Part of a small language model's weights: RMSNorm before each block.
MLP neurons of a small language model. Each row is named by its layer, matrix (up: input weights) and neuron, and shows model dimensions 32-223. Each number is 128 + 24 x the weight over its row's rms, rounded and kept within 0 to 255. Numbers have three digits each.
Before each neuron's rows, "fires on" lists the tokens most often at its 100 highest values on Wikipedia text that the model never trained on. A number after a token or word is its count.

fires on: "y" 24, " A" 21, "I" 12, " I" 10, " He" 7
L4.up607:133093164125141152167131141109130124100087124124191110133139089120117143131150163108155127139129140120066128149091167138139120131112145166131112134127104131117129127153135147132186136103133104145139128118154072122154127149109132169175115090136126133132125126157104150147124063127093131117117144110135143098131105117122074150137094143124148097114080140079117114106079118113150152137133105113105157129164116119131127099119145126098137099163125124126161117102114102137123083135144099151145118127155121144097126071124099157103103121163116091119106124095122090117143155059087127113

fires on: "." 60, "\n" 30, "," 4
L4.up863:102117136122127098097129127111110115110125097151138116156090118128107114114126115107112147067096165139133098161119105121117142086093160141109109114138139147138134100123200124093121114157145136119187152139125133131102157099125134104117161134105113113088098151155155119118134118117127114164100125159161151121115092142093107114116098133158139125127091126078126143119088111119156155121124122137101104129081098129096097089074137136149085158095129139138126104153138137141180121097144154131139101109109147137139160110127110132109087129092110119086171095100177131128140124130127114188

fires on: "." 18, "t" 12, "ent" 6, "us" 5, "n" 5, "u" 5
L4.up571:167114149116137136121144113114121157153153177100119137085115137100135108107157141118119121154118154086125092134141123141133106127137155107163141103143145095107121096125092114097149139142130100094159127130127080109129145108181151132179107162130130125124140129145157109159141161097129148156150122116120107058121137127094077104119110145168127156176173122145128099131135111085120149150120165115138086109141136136097091152113126157104155156105103147140111073116061139106142103149121142137164139131137105151141120120080111150133088145111104135133120116105187106159121133154091115150

fires on: "ly" 20, "y" 12, "and" 10, "on" 9, "now" 6
L4.up27:172146114078160121154116104125132079090114156144153147092149081086124132149146094092137155132154162142111124186109116142124130123148085113149111066099124138114137106106137116102156130079120125134153117137165124117128093103071121079107159110147098141109133114154159145123160109138140123157166104123127106154119148114101106106151124148158158111146167142089121165130103155146119122132149133104115100107099108117112145122140121119121127134145114153131138099160156135153119155137168136135133102140135179140131163152145154131119141056113112117133135118087132121125132132078119119163

fires on: " Re" 53, " re" 22, "re" 16
L4.up417:154108188123094091105091086139114118150138099163141124129102118148142144109201088083146150106115165107162096128085154089093129172118124136096105140128119164140097109112159089148143108154118095163172132111152119119116130116094084127118110137086135149097134136099118114142110097121157125131103144130143097164119150115122155169146126076119158149118127149124095124105105131157131186124148151135173187125136152130120128136129166124120103129095118139132146136153113158143136075150110112105134079097100134145135129111142131178088098123120113116074129146146192156149139127099143080139

fires on: "\n" 75, " " 14, "==" 5
L4.up627:113127128114119115127135109132124107101159170173142153127157152140143107135144154085136123098114188175129138139139166156140120089091151136130116121130118129135107132131167139095129118147156119124104170138144162152152145110132114100116116144162108104118124142170148117136104089108119115139120112172113149130116079139131114140152081138117127099165123109103150101098072160097143138133103078125164106139099082094133093125105117136145103119095136125142148165140108203156080145103092129139113098107123143107124137124175120134093122156147115177093121113129187120130098132153129094152

fires on: " " 69, "==" 14
L4.up739:118130132145150100086167152134119135106155145177102171130131116137137088108129174149162106092152146144126142138171156142130111145105126105111094102102099117173098142091113136128164140127114115146109109116155134139127184150146119099149096131129148085069103122151141157141107121131109105126117116143094120103118122110128137137120130137099126167126106140133127120140165092131103110076127076142148121119134069082147066171100128141159131135127089113111184109173118130163084127126141153130140077133117134129140122072156097152119125128076106135068123120102105130128111147181151125144

fires on: "o" 20, "H" 16, "\\" 12, "h" 11, "hi" 6, "hy" 5
L4.up581:135115145123081115091096123118107144136141085132107168173124115121086104088097095147140145128132137146140154108146142124124137163101120153141089134111132152100109118166123154144159182136103133118129101136122138166129162132148121122181147118187088145100097167131112124127108114110125170107102117147162145110097114094165144135119130166144113124130096125144132093162133123168116087097107107133068130149141180120095117164155177146108091114131153136138145129137109071161177113102168138121130144128160103105073114132144138094156140185133072117081162121138106142131137122143154120121

fires on: "\\" 16, " was" 12, "." 11, "$" 10, "ly" 9, " not" 6
L4.up742:088110151137137124154167172132119119138115156126106097100095144164120123105110118135131137088065130149149104115129140154071082106167089172165124141159062141085103130179130155108140140126139139140091141149091117118113111134112141120107107120159201107124160148121133110123142119108120134134109118174120130125083155127112139173124119126123142157104138117136130113163139138148111094139147155141117090120133133150125052150111159142096129111094145117111109136073158092114122167114146150166121115093154126161155116156136089109127166149137102127097146120130134099117137092116116106116

fires on: "k" 22, "as" 11, "s" 9, " some" 9, "z" 8
L4.up939:119148137123154116115106136129139081103122093161160170182119147132130122151116142099137142105132137144137111100152133135142154157110189114100136151140141104120144139107154116100126156156127107168107150124108123108119121160125127140132128097111108129141117136180086078094099141119170119134155103162166163139130113118158102089108100107173131119166113103133138124174118117138087125091155163134106120132088115152154100163115122090119091155115103133073142108124160129096097129126147103146120123156122151132150122117109142136116117127113111091145133103135157174161089174075113155126

fires on: "s" 38, "ur" 20, " cl" 9, "." 6
L4.up102:123096113110163127153158134109141141121121081167124132173088159144146143092166138125131123129154152125135117179158133113105122129132145109130122135098169109160100119118115142138144144109115142117137109158118076128143142174149126151108139126080151119136111066149121128108148156135096134093151146178137128139103151140132172126117166150121146150151139108132129158115120173107085147133148078136154126146104108131148129123125172137166134149145133055143088130130161108089134104169132129126127086153147127076126147181093135124115108180130096095165101094107156096137122104088151133099

fires on: "s" 69, "ed" 10, " took" 8, "ke" 6
L4.up239:093093135117112102141112120171076120150132111121109146101168150115147139114132106090141144119128157127132106129143170125139123121100099060079099105135132120141091097097107121126083113153142148139139121157122145147145174145112090117146111107149066132153136143131152119153164118134161156144150107140078156125134144146134144165110180114100156147159150122138087157133107148143108108124106126111118171151110119103167149102123166106114122137107106117103122090089132136130137124108144127166125126096134151136135184132100105133111139085155109127098128129085146136187177139124164178158

fires on: "." 19, "ga" 17, "ta" 15, "z" 11
L4.up47:136120124158058089136106137115140122097124074101117160153130113136119151105116130085126158112103165149141132163167155110115105132117098132160149086136134091119115120102135142137119166158107098169169144133109132158152115133105134124113130146140118103128132128134137111150097141126127116129145139127106151121147153127138121107091117077117112167147138172111160182142098132163151099087109183153186144142137102128184133109154143082095102158129109163110117156111130136102119067111195127090161125154146122135160120160080142172120082120136115117092095112118101104109106126115115139129

fires on: " A" 59, " a" 40
L4.up1004:124112114136125105157130124160145134128133089117113126110128125126142130104073164107115121081185138144151136152168166128167090143137170144114106121163092140134176087150104078144157154132157112082133116141152127142104073158121153178107185124148089150129120146104087144132135071100119139146137087171118171104098118120152110128080111138135109111118112125129163139092122123096155114104122131148109167128142173139157150108144153131092136166096118099148171144107138108134129107152120125151113142100177163155137178102106136098180101139134140169115141102116142140126138187113100142144

fires on: "A" 52, " I" 16, "I" 15, " a" 6
L4.up336:153099075132109101147090136157176122128137156102163116135127159071138168121126112138153140124102152127151136119108162110154140103149131139139131073151132154142150087147107131133124150059126110149139107158165122109113101161109111132095141135118101155103133138123122121131063129108123095114068156158133107119125118182159114124139130091110076127161104067144132146121143133132142153106114108148128116142160139167142131148142113110132123131130134100174135118139089103123072116148133113154118143108129116126158094158100168117097139112123103135103133141159141113142138189108111100111

fires on: "el" 39, "il" 18, " Wal" 9, "ing" 9
L4.up366:138108161105176097149163148104102110110137118163103144146120140159144098119075141145117120138097107115132121147114145093139124084081104106115136096149138188162110138116111152094102104141104161165145112152123107138120085128153073150129142150133135122105144124132185191102111135107126125140131133139131121091173120101168122175158128116131140151141098125149126158179088140083132127127103157155110103148138133113147152092137122140115153146094108136111113112135146126118129124124092112151109160092118141125102104135101125139135139131125142094098159144149178073131122111121080134137

fires on: "ne" 30, " inter" 14, "n" 13, "x" 12, " of" 5
L4.up219:166115135138096126120160144111115130113095130153140101176113179147121151126157125123133144137128132181127157094114108126110167162109153108158141145133135112105130142140107123106161164118080110135106146119146150137116172156145104163162082151155108179116131178177115145176100134147123145138130147127126136160091113115176087102065149114117158176141124153174094143105148168149137110111115128126154098155120112144164159116142135123105152124114120109151092122141121082187169099123117112104135097104116101115094122146149113066106111103116106128120131103146089136105109137107150128125

fires on: "el" 27, "al" 12, "ri" 9, "y" 8, "t" 5, "il" 4
L4.up100:141169104123168133170074137092114119114127113158174093143097138109140120145120121117130111143147105124120188127118142092170128097122133148129097093148141096119126149144131113105108128145115152155102138131125198146131110156125104113140143137107128122091130095127133119160131070137136199124100160072134136097109090099129093154108194120112160129159127145151152123138125151069138111158131122115108098155132082131136166093093119149109149131145079126151149131132150122133126143112104144127145156138123118113084127118147130113154124157135196116136149153104111105130140120117100090106

fires on: "." 56, "O" 10, "U" 8, " O" 5, "ta" 4
L4.up705:173094095136105098102124129096111088128125083154111112169131127106123142086094153164125078108132126124128159132109119119130135148141161146135088105146139084150099174129112155111153104148117123138151143158160114137123127118128141120118125124110109130113113095154110085148117136143111127115155133126094125105131112146139100141116123107098133139079102154072135133142116135089112123116180178137127151114097103122155125132110126109139094151118091158180161125084116153185099153134197142121109123124147172134158125116113129130132083207168137101106158120105076109117135081168151105107

fires on: " " 100
L4.up2:124096106069138168155164106130103129152128159114100138115106127165160117128121119139158083154133109153148147152163171136147138051142110114104113150160094111127097142104146129143164100175130102175103157138128140150143147143135097153090113138144128107108086096153143113147146091132132093150151117160104157151108085152127188142106116098124122113121085126097127101150115109147171110108138125117138070165138137092122102119130142151119115140145106148107098105101148148165128155085142133116161130185120147099153129089135158140096103122176118132112129133107125097137154132157097101162

fires on: "ur" 37, "ut" 31, " all" 9
L4.up973:115115134134133099152121067127139150118131110108114120162115129134140155131125150150115182146123118073131133177144146174135095156133127107162128137093139086089151140089133148124162119145119116157145142126163114124140135151123097124096134168163121118146115141150107116078132146119114108069144125137137162132110141122143172151131191118086143108148125142129098155109170145116078104138105097127147109148116133135195092114153154153154131108152141114120100136128113086169110112118135117110128124116100127134086116150146150163140120159144116131093096139125090124155109138089152094131

fires on: "U" 17, " U" 10, "ci" 7, "í" 6, "ven" 5, "ir" 5
L4.up55:130098126113096146121128112111140152121087147121123112135108129131090128119092113178152138129142121087161093124169123103152150140147116092106085153140108153116111159178136132118173130124099141167169180137109163142129119139099110117135173107109105134162149121145096133123088078120090123162133110105125134121182078116164130127135124143153176145146141108071105133104141106143138109153085156108125133154177104122122111118150138116135109150117117160166114153108113106105156144093132106077094114112149113123133143121120140125117091154121121121122189125126131107090154106137164142107

fires on: "ce" 16, "la" 11, "er" 10, "y" 9, "de" 8, "re" 7
L4.up968:139111125102055143153105103087095134133131147129112128141138178094122096147189136108119141138166136140094188145136122089122099191172153163142122073112178109114112158142156142100132137141069146125117193095119154121148124149117126185096173116088113148138131127140135134117131118128131112126156138092141082127113094152130120139119134095113126128095113127106176110160080157173133128124131119125120139124143139130125118174092159106121083160095139113114110130098156134140103134104148129119094144147115149158139131131140101101115114132123115138163118154147140119136123155075108118159

fires on: " re" 18, "er" 17, "re" 11, "ist" 7, "s" 6
L4.up875:164141132129112152165120159127115142084108154132125140096134089134159123099147134114132152095122153152144080124102092116155126161173127070096085127152123152138159164116109142123140106175109138131081146110145130149119104132129117095107127159117137107098151094084163060120094063096159134145115106113107115132166153104095144120166140113127144107130126143104120114112138123102108173127145090177134166118174124107113122163156123128118106100142082154117112123122150115127123137162150085080080161108083118116151113148124108160087139128123158130149158145132138109121136128154147110145

fires on: "ed" 31, "d" 13, "red" 6, " re" 5, " built" 4, "ke" 4
L4.up61:183130141120134158120126111073171123143183090103147111104164132123156139122142148134118161103135131119132106168129117106145113145110157162193153095117127152089184106146126126128161096112081149109085136142123121167095111110150159126138120088112091173129119165089142156126138132122121148150109121146103140119113123128166160116148191126165138172128156084132133097169154123165127116181096123130118162140166162131134112133094121111149093154123140116108137143127132134115172097105146133129121111145108127131097150126129125102106126116102124095130127106098104101146142105116066109127

fires on: "li" 27, "lo" 19, "und" 6, "or" 6, "ra" 5, "n" 5
L4.up288:147097134118126145161088099131111133101135150121186129158163151100149151148108113108126150079175097080149110140148157120128099074139144149139133152105119133132165172104115153164098112124118155121107133138095101127096136150150070170156139143110156164146158136129126120167127092135092120146109152168144120105132144103129146117080133126188114152077100096116103146111171138133104161159092098127135135129166127099117094103141137144129152155139121102119130155121155149177108143102176122131171142144104120112111197138146117096139119092138111129133086078132116128093119144121170122120

fires on: "ist" 18, "g" 13, "s" 9, " second" 8, "other" 8, "t" 8
L4.up1010:147143145093105104134117083126160108097173097131140100143132150126102169108159154132116131108124177093093130137057142126105160090100139109136132149169145174101140133100137181102144152118136098132101147070085096164176145124172139124123104104117141113136133110158126141120145119153116135092133129146095085120167110099127137139117149131147110106116130142158094124137135108187111124140116116180160113116151152146144108141136080163156151145091110132160143130122152127149148087131072149131174098173127125114134184115125147137087125145115106121120121141120130112139163133105152118141

fires on: "ce" 28, "point" 10, "ed" 9, "y" 9, "red" 6, "air" 5
L4.up210:158150190121103133119142123136122154102153149098132151155140167130128121111110128119091125104116117140107134176112059139150135159158149177124110119130134130081149187114175118115126160113149140143107119149121155108128119157136128116089136110127139167082196157100132129164118153082104154172134165099118158125123101136116176148139147104124137086158123077117116120120154137145140144162155147109102102117150110098120146128099125190119136107114103129108156129110127130110134124116130094148127133131154154136111130111126133139107130175114100102163086123138117158134161087062133127142

fires on: "s" 29, "e" 17, "it" 10, "c" 6, "ho" 5, "th" 4
L4.up753:131098115148112160138105068122103161139167156152115130131092126140162066082139123136115106157148137125124154146108155122145098153156077114131120099161119096192113135090152081108135076124161133148084180115127132167121163128117158148103102140078146170115116113140178110089142127117100095173133130157119118112148163171145124101118137152119122093155131125105121127129089135135131122135092129155128119135112143136132114117175123122124103129098087080142130119122142152134138125100122132179139104125093092120132120117144113135107101134139134140148132109120091164122120086154113145110

fires on: ";" 27, "ur" 18, " |" 10, "a" 9, "ru" 6, "or" 5
L4.up662:139144162106142103124085103147127109089123130122115154116147111114109118119142141131105084120088135138137139152112091125147106155074124109107116168142116120156138124137129149155162092136121097165138112134153102127137137142102137168150113108166153116167128119164173104130149161108137080107129119111134123155124157163122117115133103118128116149144158169100142127093119212132088128147139134146129148133133149132121078102141139152117131095134093107141101112148107132161117115153170126108190107123127164114112104131130117099158134158139113066136130159131146128112168146089153087169

fires on: " E" 19, " St" 13, "st" 7, "vi" 7, " Sch" 5, "ne" 4
L4.up252:111132166165122106118126143138151140105163165155188130122088118138123126140140137115131151126118135142169123112114135134165148152095144127106117127134082119101101110144087137104156173110150127118120132146131118133095143134128115132120118160156173118154139153134159103137122166126135152131155167180130140148129103144105164116148156122175145090124112146131119135124096173142115198144110124093147141162140162128132125174153117106117104097097085081102128103117126206129118122149102083135098137150138117103082110101121152113149095137066181110121134157155179142113127130129115149129

fires on: "s" 53, " S" 6, "n" 6, " C" 5, " F" 4
L4.up768:101135104143166107149157103143146139155120182100142116169110135107141118079141079123111096099125160146131145149147122084152155082136130088152090143127156105158134080124092144160101168135131128125159135121128116113071106154109119161095131153153134137107141115084092131130096132131102107124072120134162136123111167153185195140144136155164154106123140140148110139128167157149151125131148173134138121143162094096108112106099144082132135123078102114121134112110110176174142106120182140113133142140112137113080131149126147118155131118125146115130141142158141127122136143166121118091

fires on: "t" 39, "u" 14, "ttle" 7, "ra" 5, " long" 5, "n" 4
L4.up721:137102109106113105098157129123138090101154143088108173122144149065130128136124120126144111096088137109102114149141112119127117087140150158158123085161115149172140138094118123143136100155123134126109065125097115178142171143128105098178156097127098101131132112095145165164160126128159126132141115168077130111100124186062078135118153118087093141111124117136114145148153129142118125101133141145126141138090104155136116127163101141153142152144132139100134100115106188159133128151099130122128138131137111161120165084072125096112103150087188122177154175137150110145140116135103136147

fires on: "n" 23, " a" 18, " the" 14, "'" 6, "le" 6, "e" 5
L4.up82:133110117117137146183111112128086115104130096131118145146133135153119159169097110141140136108092100156119097120118127101097056139158142142127113098123132097123183110147118131143196170106127165129139108174170113112126142149103147107154119102132069126133132137155126090147125158152151103131168152130129123130132063116111107153119099180121142118131131126108095152116149128087126157138147124112183139129127088153131131134124135131109124141156128139118120076108121100141074139129140097133107134130085087149133201120124122103127102115136126110116142142097145079111118117134121147133

fires on: "s" 34, "it" 21, "vi" 11, " of" 8, "-" 7
L4.up760:138116088102128153124106104108142140135075124198166134117134116170132104128109075127189067151137093107118094141144119136135153102085153110122085100154158117131113132133093133135087123141144122117116183150114097111094104112155139142129129133149124108085086169069122136115137133147156121129167124115131093158162141117171148094146192102125114094100129111140143116134113097153127112140155116126140134121140093169131089132127151142123111143124101119136111099127131157135110105163174141143130116111140111129124123141124142130058095113145129100109136109143093145126163135144124090119

fires on: "ri" 18, "ru" 17, "ra" 16, "ly" 9, "ro" 9, "y" 8
L4.up648:161127113096137113167136110109184117113131141115096145132148088104111124146136168120124145122134124137139132136142077141144112110135158147094105149162119134185132125148154098094143142177107173110143105119166143075107091127131132119146078120155093118115106133107143095155105121148163115121146107135157156148120158145083123145115112146180134101092114113103140151163114111123127155161110129128106107098128116096120128134115070136111069178130152144135115138155158124120140148142095072084087143136157171126132140175130128135126103153137153137150150118110132150094185119117093126126

fires on: "ne" 30, "s" 20, " F" 13, "z" 11, "men" 7
L4.up81:146132133128162121105135108157158099130115139157123100125134190171134139147140157159111159133119171153177143138134137066135148140136105106110160117150113107130162102120128131130155152107165088153121171123145088157115131105118143115156146136144105145147135098136092116144095123114120137105173127131105084152137111132154127166121193157154133152088121136155109178136124089127119121138150128110128130162165129140119137130117130134125100133134126126126152119106159096137139116121129142076094094134123118117159142127083135112132127166147095128117163072115130112106101114099086134112

fires on: "ut" 13, " out" 13, " head" 11, "ad" 8, "ight" 8
L4.up854:134182100135155139158129092165158130117155135113146124136178120116138181093137136154108087145141147121052116133137149116150098103136143119128133122119118099143096146120124150132137108127133130152121118144157116127149095132091096111155140107134103143122150137170111115143132140102094136111131111091135176178077155161127174091177176158111162135094163130166130156105144143125130091126093140158136170140180119115108135124131126138106109143112108124085121131125151094147126113111141167128110070109111130131153120133138119103130162100164120129164116114135112134157120072150173116084

fires on: "m" 17, "i" 14, " Hu" 10, "hi" 9, " Ku" 7, "h" 7
L4.up867:166188119133085157144115147141150143151095131151134140153106148158145126162092141130138124101125123113119093101152117155139098119077141176090145118177139146124126144109119131127121149117149182108093132134123120135160130122123127102134123125128123143118123101128153140107117115130131132144131121140178134155112083141116121122084146129157083121165075147176123133117159097128128146113124137075102144129121131131121129146156143140119178146070137131133135175145184136144184135089138148134131113119163115114098153096166112101158114131130134108106175139078144132090114097117073147094

fires on: "h" 25, "hi" 22, "am" 15, "l" 13, "hen" 5, " so" 4
L4.up617:185112096126081146146132092121127154131131146113092133105162115143128124122158088099127132132112172118109104137114146117118070131087183130136109098146110131141131108135129148144140097168139145123138123121103157142145134092144081171088129140159112131069117109156110142114155133068140101126115175132088148119126120145127098134110145146149141135069101125115144143121155148128149094098128115112116136127112121130113124149187138102128127087143129128125149141141100122174116114134148172160138135192154108142091151145142167108162128125154157117143104134121109161107129083098205128088

fires on: " in" 73, " of" 11, "In" 5, " con" 5
L4.up157:139106067116128127126115134112127113080082136116138120148154114137162155142115111178159139149085132136112111139151113112062112161123097109103075118080120121123102160139102115124088106154146111147139136126088134110176168119132091150139119086161136120109135133113113139129153136116120140125137124095138148123183159154166114132181110151102134123154111108132139185085139156130108119143108159170166121092125119102110181145118122095133073121116155112154126155099103103161135156127130115133101100102164136090120115162132140105144125106125139172129107145146154159085192123164103097132

fires on: "ent" 18, "er" 10, "mmer" 10, "w" 8, "ban" 5, "n" 5
L4.up375:124111137142140124180098115130138133098131145126088146100074160120186138125148105143096102146098140150139077148117121070053109137174144122159085122121115137127156109166121164088129123168118132132089185143107110123151113104152123135187085149098134112120115162124131139165159155124142125101129150153138090091114132132097102124111186108117141119143111127149156097148132171102107131143117134147111154100140162154103133080122088114131143126149115137108130142111114118159120168131128152097123096137145071141086140112151140106154120135102135117176143142145128118100097109112132117108

fires on: "la" 43, "\n" 12, "el" 11, "wa" 4
L4.up658:149131154107129110141140149124137152118174111161134145140096129168173149157118134083080140113098169104133151127194123095151121123151139134105136105107095175145130129149176107137155073109168135155112104100109125164160090149152101144118125118112133177147117121151137150148123165059145152134115137119138130161126168164101146164096145139137125167116107116161095136151149122109122092107150081156122138167107112136127136112103135153147125158092138107132105142118163101137135133073152097147125169126091096101115137127137124151138122158097134154126101119131165116116158177136088131154

fires on: "s" 86, "es" 6
L4.up644:122131121132136151135088099127137099126136148102110141132113115184099124115183124088143104156103144115127156152127141140146126141178147093129133151107165115157120146130105110135133116144182111171160098136113130149099136140087105146141108134149102169126110095107148116130104155102101141156097145117157150141131151121150178065150108100104120058165130098115103125159158146161123098116147180119102121129116104097136094144120134102106108122098109108141125114115105150156088105133145140126183110134102140144178154145081147113111111104101086118177131138077120113141083134138142099151

fires on: "ru" 17, "in" 12, "ard" 9, "or" 8, "st" 7
L4.up775:104147133113145152149127097147094132091134118121176145127123109154135115140132142143116137111089138162135103118115136152133131155150105103132100157138126116142119079114135148128142104131138118139160152160163105083104137098116120154152101088118178123151145151131139074153120159129112175145111147126159143126146112147162159158170151147112117144151163095117170129141116127134099117133145127085167107086108168168117092126131147172125092120130130093130151151170143170131138199137129140093123159107140119105136100159109136135167119138105114152168153176108086109147099134151143116071

fires on: "s" 37, " (" 6, "lo" 5, "ill" 4
L4.up259:115160127138134105109131081144097132113129112121127127128098129143113129170115127117084120131131136111126168111132088134094163152122134074116098135124141118173099107109110124142121118124194139151134119141133151131110148126139145143166108148114152112087114138123158106093127127075098138168124136144091171158124096158119070114100103105101096142119164131137149098140173121145147116160133150132138118115083120157120102130092153112126130117140132118107128108115149098145133127150173114074148100157144153128155137123110160150096174147134101091143169117111073152114121091090153142110

fires on: "n" 39, "an" 12, "ic" 5
L4.up587:136136140097114098143156107118097137093101111146110099134132124125189152160101111141115147103085126156122155133137143111118157136138128129153137167116189140143157166110128120128139163093110131130120128173110122107089166151155133138154059168116079152116168122109101115117151129111131140084130156093132136092155119098142115160115123164099132147110073162074088112113130135137126150139157097127149119123155129141101131100149107104091130123151124122101113119151128132149125148132158115135141131151144073143148126107119136113080151088109160116144067093160133140137134130104128175108

fires on: " Al" 28, " All" 11, " for" 10, " all" 6, "ll" 5
L4.up1006:132106163116159093136131061122153154109122099087148140159101109205135157137131113113108158108100101124115104180113080108092099124111139101135106146152161114126155097099123154135163139120119134171151137115130168136139154135142103130109114120129105125171144151168115125152109162134137127094085131112099102158125115151144093136105156133121094112124167121143146149114144111091174163117136133158102145136143118138133143126137096095103085098138156123090143084139119109131116121110128105130119127112163103117133092151103145112144124182144120127106153114141135106091145152117115109094

fires on: "l" 32, "al" 11, "ra" 8, "n" 7, "me" 7, "bo" 6
L4.up317:174142124067160094098173138070110090142117149104122174095103143155097132123154121111114128097106117123093126115120102103113142153112107113113110132113153153147111099109140099125110150167102127161146142123097158090092172130131140131116103182164102133072071106101154133153121130126154136092158154129167145126170109114128124153131150157153104121132144134111122111093145107135166100171148119128098120131145138134108073138163121115171106162168141124103118093104137147123119116146135119152106124132204097157107143136142144098099120134156155116087129105134133135149073145069140134146

fires on: "ed" 39, "w" 12, "s" 9, "t" 6, " found" 5, "d" 5
L4.up703:119159143107140163155090128153115105142116128093154146152154108111144175163086102142151121150107112105130093145136168099111140151120100103106147116129138117131108112124077122113085131194152162163108186134106135123161122088123107140148137154131144157108129157151160124153181152098137091157098099124160145155141127105154140122110157107093097163084114102158157125128109118108096137154134136142151142153121122154157147119124137153117093120163111116166144105158119152130150145136164103123112106135126139102103145155078161123122116147139104106127109132147116141148128100117130156133

fires on: "'" 97
L4.up793:120130078096169114122098094114117143153153163144098144105123140101159059141139112146111150117141131128153125149127132107130105188125139118119118143167101119143146128145126131130094165124103117120122136140098142180174156135106177158106144137120148136111146139157115156136119137106121108154142113093117161108129083127160139144126089120138163128149084129148132144127129156130116124109101089076119111085133074132156113131105126182100112126123107094112131102177120161144142127178135132164087151102070141083109148090127118099130091143168179133123152177110131107154091078141129153134

fires on: "\n" 26, " |" 17, "son" 11, " –" 9, "," 6, " (" 4
L4.up405:136102128082107142139127113125105122091169155133179118112173112131129093110119158106146132120139133166135128111113128127087135107140147133125110115167132108140127099153146157129136117088130119119127177139093173154094137130127116120123151129164160096144120130162125120143148125097139134153123125116173098134129095191147142124152149108121097092084107124107161125120138109143126191178090099102099145143126146132142144090140155130131143135104107125122129125110115171127140105129096114163114134126137111188160169090149079194130096177136118152130113150141157091129137108101099148132

fires on: "ph" 20, "it" 11, "a" 9, "ment" 6, "tt" 6, "view" 5
L4.up347:108137110169178114132091141126092107123102105133128114128137122139113135129164126087128121103142167111117121159157120083109087123117121101146118107096139118103157112112120180105109145135084130121156116139142118090139119141121170137170120159167130119125065103164119095123111136080171122124135111102153126118126163080104159138094096120149104162115110169123163138120173119145163131130099141133116158113108167144137140117135127109091097087142143186098112161149124135119118172149150152135137063135122173129121150137135094108100129122137113097141097071119121163143129128111149120085

fires on: "ut" 25, " comp" 25, "it" 20, "ist" 5, "s" 4
L4.up353:174075121108141148146127122105135145131133110131126121113145097160121157121103105106127148141121129137118133126104151127087146083130131147093114087141106128133110144099098104100113169136148119112134134124136091116197117127120111112123132124157150155105127077064169161128179108135099112131124159104136116136178099131160110126163157132101155085126132175123111154149161115146143139146172131149109149151136131119121130098084110139119138178137115147128157092118128151148139150145125123093114100108139128143157078134104152130043125115113122091134143115101064126120179109142157152163

fires on: "==" 27, " ==" 9, "ic" 8, "fer" 6, "er" 5
L4.up898:116147151164089172105072132138122135097134160144092130121100115143081184167126140168163099103139160087137090172132107122154155142124114142070103123139119124126175091137101131095149118146133159102107125111106135088149143130094141115140130188103137144111108136134116144088126115091135119136110162139131161129081124142136125102123101128143122107069092149100167150139136170152158138130125142121139116105142121129126143110095141118153099143115114139127121136118098109105112145114101140129092086142106098107127069105108151159112100153121134136132158133097123119105165130109146093110

fires on: "\n" 28, " (" 23, " " 20, " (19" 4
L4.up339:112112114051132119143150115156133100097097092136158127121109118144125113140082132155149173113147117146124130161144055154107137136080074136119145172162118159130144121105106120141170135125139149123156149130142128113104143110148146141111114112074109174136144183138134171096145175124104094132111126089169129143144161132082101136099093134145146104137100129122154068086117167140125141108095146098117091149151152090118147136162146115148111120130140104114130139139146121125101126128115150106107116115075099096130146140137157145103134138116106131146113128108135110153113105156139191121

fires on: "-" 29, " " 17, " a" 16, " an" 5, "s" 5, "ho" 4
L4.up891:105130132113116119123113111142106096096166124129128154101120117138129166118116132095094138111131131115059133128131144105093125134082200125156143140120127084186135134151183128130140109095133145134161127120063089111082110102150131156085115088112083106096115133163145155099113139100124084150104123153134123118114134105109143091133127112099097118114092136121115104127120113122113162146128076104104129099124124120092097113118169104121123187143131086123151072114108136078118094124163146134125125137133152136130144116117120176096114126118098106151066112109089146139124146120127160135

fires on: "n" 20, " and" 16, " more" 11, " two" 4
L4.up832:119120128119143115127155116146118130100121123103129120068172147140183154153123141109123132115164160156131089117107110139143144125129140084109087135121149138139165099142106114148106093102087095127113111158115087105143135135137161106144111122118110153117127109092124142154136145130154098143142094132152140095151141138101120116126148113116129153139124165100088094105134130130181118076081130126139090155139120106186119108121119136103134149149072103104115166151101127113136129185138120092108157152124082097168139165125109120096099132132140197150135127134135175113152091125121147144

fires on: "a" 16, " Co" 14, "da" 6, "la" 6, "'" 5, " R" 5
L4.up665:126083100142137133120119121123150086129084141083137120127147175083106136121088140140168186096117122091125173128135120082152094099143116144092119129137104110107135147116151113102132137176125122146093144105124177079111121081129091134133125113125129170134168138140115123116096138099133102146102108124114135113139119108140167113142138156171092124125126129168124116119120146141135142184111130112113174139103107145137132123095176105128145121095122102089157157140111141172118112120154186133119160109131109194116135149162127108109105155119127136108154138201122103123089114099101161145